MLP neurons of a small language model. Each row is named by its layer, matrix (up: input weights) and neuron, and shows model dimensions 128-191. Each number is 200 + 20 x the weight over its row's rms, rounded and kept within 0 to 999.
After each neuron's rows, "fires after" lists the tokens most often just before its 100 highest values on Wikipedia text that the model never trained on.

L7.up660,188,241,179,190,197,224,211,203,223,211,211,192,219,213,169,216,185,208,184,166,200,183,202,190,187,222,214,195,188,186,206,199,192,198,239,195,198,232,225,246,206,161,200,196,209,163,222,244,202,207,195,216,188,203,178,198,220,176,205,175,180,171,193,190
fires after: " (", ".", "s", "==", "===", " "

L5.up715,153,189,231,192,184,190,193,199,186,231,208,200,202,184,182,153,198,203,178,212,225,205,203,205,218,216,192,182,221,217,192,241,181,249,187,210,181,215,222,212,186,204,198,197,205,209,221,245,231,212,159,193,219,179,197,222,176,200,248,214,238,212,211,166
fires after: " ", "2", "5"

L7.up524,203,214,238,181,194,191,194,197,151,206,206,200,187,208,232,197,163,169,209,201,194,237,203,190,240,233,173,188,203,215,190,161,199,201,204,182,189,222,194,216,201,210,182,186,177,181,187,197,209,204,210,197,220,171,195,235,208,227,209,198,246,150,179,210
fires after: "\n", " "

L9.up358,143,174,199,202,229,193,207,184,210,189,201,199,177,217,237,170,201,195,189,217,179,176,198,176,248,217,206,197,211,196,195,196,162,202,210,221,178,196,233,217,201,186,231,156,185,171,189,206,197,208,201,179,174,210,199,200,235,198,180,219,195,211,229,159
fires after: ",", ":", " ", "."

L9.up752,187,197,222,203,202,207,192,219,194,198,211,204,196,182,174,206,201,202,156,188,232,196,216,225,219,213,210,216,235,203,200,183,204,235,214,170,197,182,190,267,220,173,200,175,230,214,201,242,194,190,206,221,219,219,212,195,203,168,229,163,221,144,220,209
fires after: " "

L5.up98,177,203,254,206,216,190,188,201,196,250,209,183,192,206,202,184,192,175,225,211,225,190,183,210,216,235,202,193,181,197,182,188,174,186,194,209,175,189,211,206,218,202,226,244,140,215,175,191,239,196,167,200,149,202,171,195,195,206,205,177,216,207,219,187
fires after: " ", "2"

L7.up552,150,202,240,174,226,212,201,178,170,203,201,217,188,226,216,163,179,204,185,168,220,226,183,168,185,200,197,186,202,217,182,194,203,214,197,208,178,204,208,203,198,192,215,208,200,191,202,197,182,237,205,192,216,190,210,242,203,191,199,226,206,177,200,196
fires after: "\n"

L7.up87,173,197,216,167,216,229,223,205,157,244,184,200,184,204,216,175,175,223,210,192,187,200,173,199,202,211,212,178,191,207,200,144,196,175,195,191,204,203,196,228,246,233,182,181,164,210,185,164,219,194,175,177,196,208,208,176,191,214,203,207,220,205,189,180
fires after: " "

L9.up619,193,195,225,202,204,200,190,188,207,222,213,214,213,184,214,199,192,195,211,195,200,200,190,206,201,210,208,197,178,209,193,193,193,218,210,207,202,205,207,214,213,211,215,235,137,198,187,205,223,196,167,170,170,193,219,192,197,240,197,168,234,201,239,179
fires after: " ", " ("

L5.up96,170,196,201,185,235,189,213,204,192,189,222,191,184,209,202,185,191,205,214,204,207,215,206,195,180,199,189,203,176,186,214,153,219,216,201,190,207,208,193,210,230,176,197,222,167,211,198,174,220,187,191,191,204,198,205,184,238,206,197,197,202,209,223,187
fires after: " ", " (", "\n", " the", "2"

L7.up479,142,176,248,170,234,214,219,199,178,224,234,211,194,218,221,224,189,205,189,162,233,242,193,179,208,218,198,182,182,233,203,199,195,204,166,205,199,198,194,184,234,206,195,221,185,184,197,193,218,207,170,216,173,177,206,204,180,217,188,204,192,211,196,148
fires after: " ", " a", " the", " Total", " ft", "1"

L5.up154,170,190,228,198,213,201,176,236,190,187,182,196,193,196,207,205,175,207,191,211,201,199,214,219,205,204,187,229,188,223,219,198,170,207,209,166,179,222,219,230,233,190,233,202,199,195,181,197,216,198,185,146,202,200,184,227,212,215,206,185,195,194,194,179
fires after: " ", "-", " by", " \"", " (", " con"

L5.up451,178,242,197,211,219,198,186,201,208,212,187,221,205,196,205,188,146,248,192,232,199,221,185,211,214,185,218,216,192,220,202,190,166,226,213,176,218,235,201,241,200,166,199,198,210,169,208,181,200,195,180,191,189,210,216,205,217,225,189,216,216,202,207,199
fires after: ",", " "

L7.up130,152,215,241,200,174,202,212,207,209,220,196,186,194,210,199,175,180,204,192,215,208,238,197,216,208,197,195,201,184,232,190,202,201,210,208,210,158,202,226,228,198,180,231,207,153,172,218,175,201,189,186,174,194,205,199,217,211,217,215,197,212,166,209,195
fires after: "\n"

L5.up405,210,215,225,165,177,216,181,166,198,195,210,181,202,228,174,154,194,218,188,184,234,203,218,186,180,211,206,182,183,195,208,179,178,232,246,230,219,218,194,225,219,165,242,218,208,220,178,231,208,191,194,199,211,218,181,201,223,198,205,206,206,217,210,194
fires after: "s", "\\", "act", " Arch"

L7.up748,172,209,178,215,197,187,215,241,197,200,179,224,200,210,260,185,202,195,202,202,186,183,174,179,174,218,203,186,204,179,202,194,210,191,198,259,195,217,212,216,191,225,194,222,162,230,231,181,188,230,180,184,201,190,186,188,205,211,191,171,248,197,188,178
fires after: "5", "8", "2", "0", "3", "6"

L7.up378,182,193,190,217,223,248,238,199,201,180,201,219,216,191,197,172,173,211,249,174,203,237,224,180,202,233,201,194,162,198,236,200,203,185,221,200,196,234,188,267,217,199,223,189,183,172,207,195,178,196,181,195,199,196,214,212,216,213,188,193,200,175,196,195
fires after: "s", "ations", "=="

L9.up117,200,225,191,197,217,212,208,200,190,184,205,200,208,233,184,187,212,217,220,190,180,239,199,171,244,239,223,219,183,199,236,193,187,214,215,204,213,203,205,230,191,179,199,185,194,181,212,185,172,197,190,206,199,158,208,198,208,194,203,216,188,167,220,207
fires after: "s", "\\", " \\"

L5.up377,126,192,251,181,208,197,206,181,197,205,202,200,163,194,227,165,182,198,193,227,226,212,223,189,190,226,173,178,177,213,206,165,170,189,216,234,174,189,216,226,201,201,219,203,183,197,198,209,194,185,206,194,188,192,235,194,237,220,219,162,200,189,206,175
fires after: "\n", ".", ",", "—"

L7.up434,176,209,220,191,195,202,233,167,187,200,196,197,210,220,221,205,173,194,187,225,186,228,184,179,206,227,196,212,225,220,195,189,226,196,213,203,168,222,224,234,199,199,227,219,186,183,188,188,223,201,208,188,207,186,191,225,179,190,202,157,211,166,192,198
fires after: "\n", " by", "ed", " Species", " Genus"

L5.up436,191,211,217,211,199,182,188,255,186,215,214,176,197,209,230,169,208,211,202,217,227,221,188,176,189,255,192,170,169,208,177,210,215,201,209,203,188,202,202,214,186,186,169,183,165,189,215,191,211,205,214,156,201,202,198,192,220,200,214,239,216,219,219,168
fires after: " "

L9.up738,157,194,231,196,192,216,216,186,206,198,225,203,209,206,183,178,200,196,222,173,182,224,205,186,199,199,234,197,201,200,198,201,186,212,190,190,192,246,157,206,214,204,183,213,195,244,225,209,185,183,164,243,170,156,203,239,168,191,239,171,213,190,206,153
fires after: " at", "1", "2", "3", " At", " "

L7.up519,206,198,201,193,238,179,168,175,197,223,211,192,179,209,203,218,190,199,191,242,217,226,203,194,234,209,182,211,184,206,193,144,165,184,195,203,179,214,216,222,208,206,206,194,171,203,206,203,228,180,182,189,208,182,223,188,184,206,265,167,269,212,199,222
fires after: "2", "1", " "

L9.up696,185,187,199,210,222,189,167,195,185,208,207,232,193,185,223,198,182,246,194,245,212,235,227,222,218,211,199,179,165,254,208,178,196,170,170,202,198,201,211,218,221,219,238,193,166,197,221,211,200,176,186,163,169,167,200,199,227,183,213,174,233,216,206,176
fires after: " ", ","

L9.up152,175,198,232,199,224,194,211,197,211,213,213,217,203,246,234,211,214,187,178,192,196,224,184,190,212,202,197,149,192,202,213,178,177,208,206,222,175,195,234,217,203,204,192,212,205,208,219,168,196,216,196,252,198,202,188,184,194,256,172,214,184,193,198,148
fires after: " the", " The", "The", " R", "1", "."

L5.up429,171,208,273,199,205,197,206,228,174,203,200,212,175,165,205,186,200,208,202,157,208,231,176,183,197,230,177,189,234,190,191,187,205,189,195,202,202,211,203,206,206,205,180,231,179,170,188,187,196,196,217,172,192,216,220,203,202,180,194,172,190,209,225,175
fires after: " ", "ed", "D"

L9.up302,190,219,222,199,243,213,187,194,195,210,206,198,195,215,250,186,211,185,218,181,170,210,228,220,217,209,205,184,216,243,223,171,172,207,196,193,186,220,227,207,231,193,203,213,216,179,206,197,196,177,150,184,194,171,201,191,198,211,194,199,226,192,218,182
fires after: " the", " by", " |", ",", " that"

L7.up671,153,206,214,189,210,204,191,158,186,204,192,210,205,198,173,180,200,246,200,187,206,207,229,226,200,222,219,183,182,194,202,173,165,193,210,177,208,201,180,206,190,215,212,191,168,185,176,220,215,213,158,191,172,200,192,205,207,218,210,203,212,204,206,168
fires after: " ", "s", " ("

L4.up337,150,196,201,197,234,195,218,200,184,190,216,212,198,191,257,205,190,222,184,224,176,192,194,179,178,172,168,171,187,191,239,227,182,181,195,238,201,211,234,240,203,203,163,186,159,210,227,233,198,196,212,212,196,181,218,200,237,218,198,187,193,189,233,152
fires after: "0", "1", "8", "."

L5.up174,199,215,210,173,219,217,169,233,167,219,189,203,172,234,206,186,227,198,206,226,240,217,181,204,197,205,199,161,170,199,201,166,199,214,177,196,180,215,226,223,235,181,210,197,183,208,191,196,192,221,185,212,219,186,211,206,210,207,189,194,192,181,223,201
fires after: " ", "-", "|", " Cal"

L5.up487,138,219,233,183,199,224,182,226,209,201,203,206,183,220,212,207,214,197,223,213,206,190,210,213,220,211,206,137,164,220,217,171,169,198,195,200,172,201,208,234,184,203,209,214,197,168,181,187,217,207,187,185,193,202,204,209,205,222,210,178,165,193,220,172
fires after: " was", " is", "\n", ","

L7.up346,190,214,207,210,207,204,211,213,219,208,230,215,161,204,247,226,196,208,223,210,192,200,172,203,217,181,152,212,207,238,191,206,200,226,202,186,171,209,178,177,206,190,187,172,240,185,217,217,192,191,200,156,227,175,217,210,248,148,238,186,223,192,211,187
fires after: " to", "0", "°", "de", " not"

L7.up703,196,202,193,205,195,202,190,185,201,204,226,198,175,208,196,199,198,197,167,189,195,197,236,208,156,197,206,188,158,230,206,150,192,222,221,201,187,231,219,217,217,214,206,175,203,194,190,233,230,218,186,190,192,207,228,211,225,189,220,205,186,203,241,204
fires after: "-", " Mc", "'", " (", " Me", " De"

L5.up435,176,209,213,206,210,199,206,169,175,193,189,208,210,194,185,181,165,183,212,212,198,204,180,194,200,184,191,184,190,237,221,186,210,230,216,175,211,225,193,241,182,198,198,222,184,182,212,203,194,208,190,165,162,196,189,229,217,188,254,162,207,214,200,184
fires after: "\n", ".", "s", " and"

L9.up281,175,193,219,197,200,219,159,193,153,215,206,198,190,235,193,222,194,193,212,221,203,184,182,192,193,212,191,145,204,195,225,177,181,200,192,204,190,201,202,220,202,172,206,240,192,227,244,203,187,213,206,208,149,212,179,186,180,215,234,171,186,191,238,208
fires after: " Al", "al", " ", " Non"

L9.up750,173,195,200,208,218,185,170,220,176,208,273,218,206,203,191,202,186,251,213,186,214,198,212,195,222,191,211,212,181,202,203,234,192,200,184,166,186,200,203,216,200,196,187,193,222,203,227,182,230,217,228,196,203,191,173,220,198,178,200,222,237,234,178,167
fires after: " as", "9", "2", "8", "4", "1"

L4.up151,171,214,204,184,237,189,193,183,195,198,202,197,199,200,186,176,204,202,198,181,235,211,187,180,187,223,206,195,209,220,193,185,219,193,192,210,154,201,226,268,211,199,187,177,182,195,203,191,216,200,210,208,235,207,211,216,212,202,209,173,239,162,226,186
fires after: "\n", ")", ",", ":"

L7.up593,177,247,218,180,217,195,203,212,202,206,209,201,186,213,175,197,204,229,195,196,204,193,206,160,205,224,194,234,183,199,214,161,164,245,195,189,208,202,198,219,220,188,221,182,214,209,185,187,179,221,179,210,194,202,228,195,210,160,206,192,182,197,236,187
fires after: "s", " women"

L5.up721,197,227,210,197,234,195,174,206,194,196,237,176,180,209,182,209,204,173,220,211,234,223,201,214,174,211,210,189,171,193,218,191,180,195,200,193,194,232,191,220,219,145,217,223,199,243,185,212,244,197,167,192,197,174,177,204,217,223,203,226,213,216,218,222
fires after: "2", " on", " |"

L9.up426,184,192,200,235,190,200,215,182,173,185,213,210,196,221,221,192,206,179,226,183,159,230,179,157,219,241,182,186,219,221,188,220,180,196,208,216,154,244,205,234,196,188,173,200,212,209,182,181,193,175,210,220,176,191,171,223,202,168,209,165,213,185,176,200
fires after: "0", "9", "1", " ", "4", "."

L5.up124,188,215,237,193,200,188,206,195,180,211,218,194,176,194,162,190,188,172,210,234,237,181,178,191,164,206,198,180,165,195,220,204,183,254,205,199,226,201,215,224,210,158,208,186,170,200,204,201,214,211,187,189,189,218,210,222,234,216,204,188,166,192,189,194
fires after: " ", " (", " En", "==", " de", " Na"

L9.up190,149,203,239,220,215,216,218,187,177,189,215,177,180,225,206,192,192,196,205,231,199,226,182,172,206,215,188,173,205,188,212,190,183,234,176,199,170,206,178,271,234,191,209,182,196,214,194,174,165,219,198,185,181,158,191,197,183,181,193,210,203,176,192,190
fires after: " |", "\n", ".", "=="

L7.up38,172,208,258,162,208,198,210,166,166,206,221,195,221,219,215,130,204,212,202,167,211,213,205,141,196,205,216,182,183,222,196,192,214,204,178,203,174,223,211,225,205,193,202,200,185,204,195,201,208,214,201,199,208,215,212,221,242,196,200,190,247,192,213,189
fires after: "\n", " Up"

L5.up737,196,191,187,163,228,240,178,225,203,186,184,226,192,210,160,208,183,223,231,169,213,185,216,182,205,236,165,198,226,184,235,149,163,214,209,196,219,211,215,213,215,190,170,209,231,175,223,196,234,237,196,215,183,189,183,186,187,193,228,204,158,159,197,204
fires after: "s"

L9.up663,165,201,223,210,196,224,218,199,199,220,206,202,202,189,223,183,186,201,211,181,190,199,192,192,209,204,210,196,175,217,213,187,154,226,212,207,189,208,201,221,205,212,200,243,145,198,172,197,206,192,170,181,183,191,221,191,178,235,187,180,237,210,224,195
fires after: " ", "–"

L9.up266,129,200,208,200,203,216,218,190,170,193,209,204,168,210,206,198,194,201,206,187,204,218,187,155,196,246,231,192,210,214,198,198,219,211,220,190,182,205,186,245,196,204,231,191,182,192,191,190,212,189,179,185,189,169,244,201,192,212,185,185,184,165,184,183
fires after: "\n", "=="

L5.up681,197,162,217,203,195,186,222,167,171,218,200,254,177,185,232,199,218,186,237,222,186,194,186,215,199,213,193,209,169,203,187,176,182,211,203,208,199,204,203,192,211,237,200,181,200,207,271,236,204,217,168,203,181,145,212,200,242,193,219,201,189,187,191,169
fires after: "–", "-", "0", "9"

L5.up432,166,178,226,214,209,206,178,210,198,217,236,207,214,193,228,198,199,199,187,197,215,201,237,190,188,219,209,144,184,201,205,204,180,215,198,216,191,208,215,234,219,204,195,220,160,195,185,223,206,235,198,205,199,190,184,216,201,209,212,221,205,213,228,187
fires after: " ", ",", "\n"

L7.up285,159,246,232,185,207,199,230,185,179,190,198,184,209,187,211,186,184,204,200,217,168,196,207,206,218,183,196,188,204,242,196,180,239,179,206,187,156,195,212,232,200,198,225,222,164,186,199,185,219,196,184,187,197,203,218,205,193,244,200,194,268,178,208,188
fires after: "\n"

L7.up764,196,211,196,216,201,201,201,175,192,204,199,199,151,186,189,186,176,219,196,212,226,192,208,196,201,210,226,205,177,215,222,164,174,211,177,211,178,189,187,242,228,199,187,185,186,191,191,207,203,212,197,180,207,204,212,220,200,178,197,212,201,195,216,195
fires after: "s", ".", " ", " (", "-"

L7.up286,184,206,221,202,172,199,192,182,206,207,204,196,196,193,189,189,216,248,233,219,195,201,191,195,203,198,212,208,197,205,211,201,190,236,204,202,201,239,188,244,193,163,184,199,227,200,192,210,198,178,199,187,244,190,205,215,223,188,211,202,198,205,223,181
fires after: " ", "s", " to"

L7.up654,191,220,211,188,210,202,219,204,191,191,198,196,191,200,193,207,183,198,185,217,196,202,213,199,191,188,222,208,159,195,209,158,172,203,220,195,201,199,215,199,208,182,223,182,203,202,188,217,220,222,181,171,238,199,234,213,219,179,189,224,175,188,188,199
fires after: "-", " ", " ("

L7.up399,155,180,191,216,223,204,172,156,181,220,208,193,176,186,184,213,207,181,249,212,200,204,201,196,184,199,216,178,202,213,194,202,172,198,208,220,190,200,219,231,211,214,201,201,170,218,229,214,210,193,155,200,225,199,202,178,208,222,235,180,219,188,201,170
fires after: " ", " ("

L7.up300,186,221,211,183,178,188,229,207,215,201,218,190,182,177,232,223,223,222,207,198,199,225,184,225,234,207,219,195,163,217,208,181,171,204,187,202,191,198,203,181,192,187,217,221,207,182,222,198,201,201,167,196,204,212,239,198,197,200,209,238,194,217,191,193
fires after: "1", "2", "0", " re", "s", "3"

L9.up31,188,196,208,205,220,200,174,188,193,217,203,209,221,172,205,218,161,193,184,235,167,213,180,176,207,193,205,206,210,270,210,209,180,237,204,199,209,214,198,238,213,193,209,204,173,180,227,178,187,213,205,194,170,215,225,208,218,200,202,195,196,206,177,190
fires after: ".", ",", " where", "\n"

L9.up59,177,216,199,202,234,173,195,226,202,195,212,197,190,234,185,196,187,259,204,195,211,221,200,221,209,223,218,173,205,207,200,188,176,223,189,203,226,214,208,243,206,175,196,190,167,205,184,184,209,193,195,209,233,212,181,211,200,204,199,210,171,192,216,183
fires after: " ", "s"

L4.up624,197,198,204,176,231,190,180,188,205,194,244,208,156,207,208,194,199,165,181,215,228,155,227,215,194,209,177,195,194,194,236,184,175,196,232,208,231,195,185,225,238,199,180,208,212,200,234,214,198,212,204,206,172,178,186,189,229,202,220,222,191,219,231,211
fires after: " ", "s", "ax", "."

L5.up234,171,177,230,199,175,192,189,184,188,229,192,205,184,213,197,220,205,219,190,206,175,212,218,205,265,249,225,166,216,204,228,187,160,212,199,178,190,220,163,245,197,210,209,171,199,180,202,214,192,185,223,201,215,201,224,182,187,172,255,197,199,195,213,199
fires after: " ", "1", "==", "li"

L9.up642,193,208,208,219,157,218,179,207,187,214,238,207,160,231,207,214,210,226,212,160,219,193,221,166,204,208,196,196,204,195,215,196,170,233,219,190,212,194,219,211,218,171,198,202,200,225,223,188,226,214,180,178,221,173,201,193,225,180,207,180,187,178,255,199
fires after: " ", "s"

L5.up666,174,226,257,217,181,184,200,209,200,198,224,203,175,217,197,164,199,206,179,197,231,224,218,174,185,229,165,183,191,228,184,183,190,225,173,208,190,184,217,202,167,209,200,220,203,187,209,217,225,197,210,175,181,198,213,235,175,201,204,214,210,187,231,183
fires after: " ", "0", "1", "8", "6", "3"

L7.up79,191,209,213,196,191,222,187,234,152,195,199,216,192,242,214,188,197,224,238,170,199,220,206,197,209,224,206,183,206,206,208,211,171,183,196,194,204,199,220,220,221,196,229,231,214,183,230,201,212,186,187,171,192,215,176,179,183,224,207,183,197,210,190,196
fires after: " ", " the", " by", "|"

L5.up548,192,203,240,172,239,196,197,224,177,192,222,195,210,216,178,200,166,201,203,176,212,227,200,226,189,219,206,149,161,177,245,220,181,205,189,193,188,186,213,203,221,175,202,224,165,201,195,204,219,195,218,212,184,176,207,180,191,207,202,161,190,187,240,205
fires after: " ", "pen", " Mar", "qu", "G"

L5.up217,165,203,216,181,186,198,182,208,182,201,196,188,200,211,222,182,214,196,196,192,199,218,185,229,210,196,180,173,191,218,228,142,169,184,181,227,157,185,200,226,214,200,214,235,203,191,173,190,188,199,183,182,182,210,196,210,190,184,263,178,191,194,199,185
fires after: "\n", " ", "1", " son"

L5.up219,166,226,179,207,219,195,208,198,214,199,235,201,221,213,221,199,205,217,252,158,190,204,201,195,180,224,196,191,163,183,220,198,215,202,215,245,211,239,197,259,219,187,204,205,194,207,236,204,204,217,172,186,188,172,179,212,204,202,203,193,205,199,195,177
fires after: "8", "3", "4", "9"

L5.up33,154,210,228,200,182,210,189,191,176,224,196,197,203,201,230,178,179,198,200,215,200,222,218,223,196,201,150,149,191,210,214,171,184,186,211,219,178,203,207,193,198,204,222,192,194,173,179,207,213,219,184,179,214,189,246,214,195,217,201,178,190,225,196,168
fires after: "\n"

L5.up201,144,195,244,176,202,197,188,209,210,218,203,211,184,180,176,185,197,226,209,216,200,240,225,217,212,226,172,184,232,206,200,191,183,194,198,203,196,184,200,235,207,187,203,212,203,177,188,203,193,199,225,179,188,207,215,192,223,211,213,186,184,213,226,162
fires after: " ", " ("

L4.up445,192,220,210,186,207,195,218,192,203,197,207,192,221,189,193,234,204,174,222,198,180,221,180,227,203,170,208,187,179,200,212,210,194,198,174,202,223,238,194,181,186,229,206,200,202,205,221,202,170,200,189,225,164,144,240,212,210,230,213,206,203,218,180,193
fires after: "0", "9", "8", "7", "4", "2"

L5.up653,182,216,180,214,183,213,184,199,179,196,217,178,151,252,172,212,196,209,197,165,218,197,182,205,226,228,191,180,196,227,228,161,173,198,217,178,196,226,206,219,197,197,227,156,198,196,202,207,194,190,194,177,173,190,203,211,244,183,210,232,195,195,207,186
fires after: " \"", "'", " (", "\n", " did", "=="

L4.up440,168,191,237,199,206,198,212,181,178,205,235,177,196,192,175,197,161,214,208,221,187,227,186,192,186,201,209,161,200,204,218,226,188,216,189,187,227,197,178,216,209,217,225,202,213,205,237,199,207,200,209,207,150,166,234,227,210,196,210,184,235,237,207,181
fires after: "\n", ".", " Dur", "s"

L5.up535,203,174,216,180,218,204,196,237,171,224,229,192,163,220,180,197,185,189,185,232,209,225,202,224,149,195,217,158,185,208,218,153,207,243,196,188,202,197,229,210,252,165,192,223,180,202,204,187,227,222,190,181,222,181,199,198,213,222,204,204,208,209,242,212
fires after: "2", " "

L7.up383,177,208,196,215,183,181,195,206,187,193,212,201,151,199,225,155,204,194,176,216,225,196,196,171,214,221,188,197,188,205,188,215,199,216,218,209,159,172,196,250,217,175,208,186,194,193,193,206,173,181,223,192,209,232,191,206,255,160,177,203,214,169,218,217
fires after: "\n", ".", ")", " "

L7.up512,176,219,206,170,206,224,232,217,207,207,198,192,230,179,213,178,204,222,218,229,177,243,212,197,202,192,189,199,187,243,198,202,250,185,218,192,189,201,196,215,217,202,218,203,180,202,194,232,186,191,175,185,187,197,204,222,229,236,193,177,251,229,179,176
fires after: "\n", "-"

L7.up617,142,231,216,209,202,199,212,201,201,231,211,225,204,246,225,130,185,202,205,211,197,202,216,182,201,186,204,186,183,218,213,194,170,198,206,195,168,220,215,211,196,194,190,237,190,193,193,186,190,206,190,155,193,228,219,228,171,179,215,211,198,182,213,168
fires after: "1", "0", "2", "3", "5"

L5.up718,192,221,199,208,189,223,203,163,175,197,208,193,164,213,184,194,191,229,213,210,212,212,181,200,192,214,184,180,163,201,230,212,189,240,198,213,213,194,192,244,242,204,202,214,184,177,212,211,190,178,186,202,182,202,189,215,244,203,194,184,187,149,210,217
fires after: " (", "\n", " ", "==", " \""

L9.up614,182,190,202,193,205,219,204,161,176,204,206,188,214,192,157,180,221,218,213,191,208,189,207,195,209,203,205,221,222,206,209,144,215,215,204,176,207,231,173,269,210,171,212,221,188,193,213,178,176,202,201,221,212,186,196,210,189,176,208,182,186,146,193,203
fires after: " |", " ", "1"

L7.up215,163,214,256,191,186,196,229,178,160,198,191,186,173,211,220,175,203,217,168,231,221,197,223,197,201,228,215,175,188,233,197,194,201,200,180,182,140,193,227,225,197,208,228,218,170,184,199,183,207,194,204,168,210,224,217,201,204,229,198,211,230,163,215,189
fires after: "\n", "9", " ISBN", "8", "1"

L7.up60,179,201,187,229,183,200,216,196,189,174,212,188,178,224,173,190,213,193,198,199,214,224,209,181,182,221,221,179,188,209,197,195,198,190,191,247,167,202,221,209,213,186,228,180,187,188,204,202,183,185,165,196,205,197,239,222,261,213,197,243,226,160,235,203
fires after: ".", "\n", "′", ":", "″", "3"

L5.up55,136,197,181,203,186,187,200,183,179,219,261,227,189,224,192,204,191,227,194,179,215,204,194,185,195,192,213,188,180,210,226,192,214,203,186,229,202,204,203,213,170,230,235,237,205,198,193,221,219,202,198,204,191,169,216,204,206,216,217,239,200,210,198,149
fires after: "1", "0", "7", "3", "4", "2"

L5.up312,176,164,179,162,203,218,203,167,189,187,219,202,156,226,184,210,193,170,190,210,179,189,190,201,204,223,211,164,190,201,227,203,198,207,225,208,205,228,248,220,228,210,205,197,182,191,177,247,226,208,206,168,189,184,225,212,211,207,217,196,215,223,224,182
fires after: " (", "===", "==", "\n"

L5.up507,149,232,214,155,220,219,209,183,166,210,212,213,210,236,204,182,185,247,209,198,225,189,219,218,205,193,205,191,179,203,200,190,203,207,191,201,200,158,196,198,222,196,209,206,212,194,193,185,178,265,230,186,203,194,184,204,182,186,238,226,207,222,196,149
fires after: "1", "0", "4", "3", "8", "2"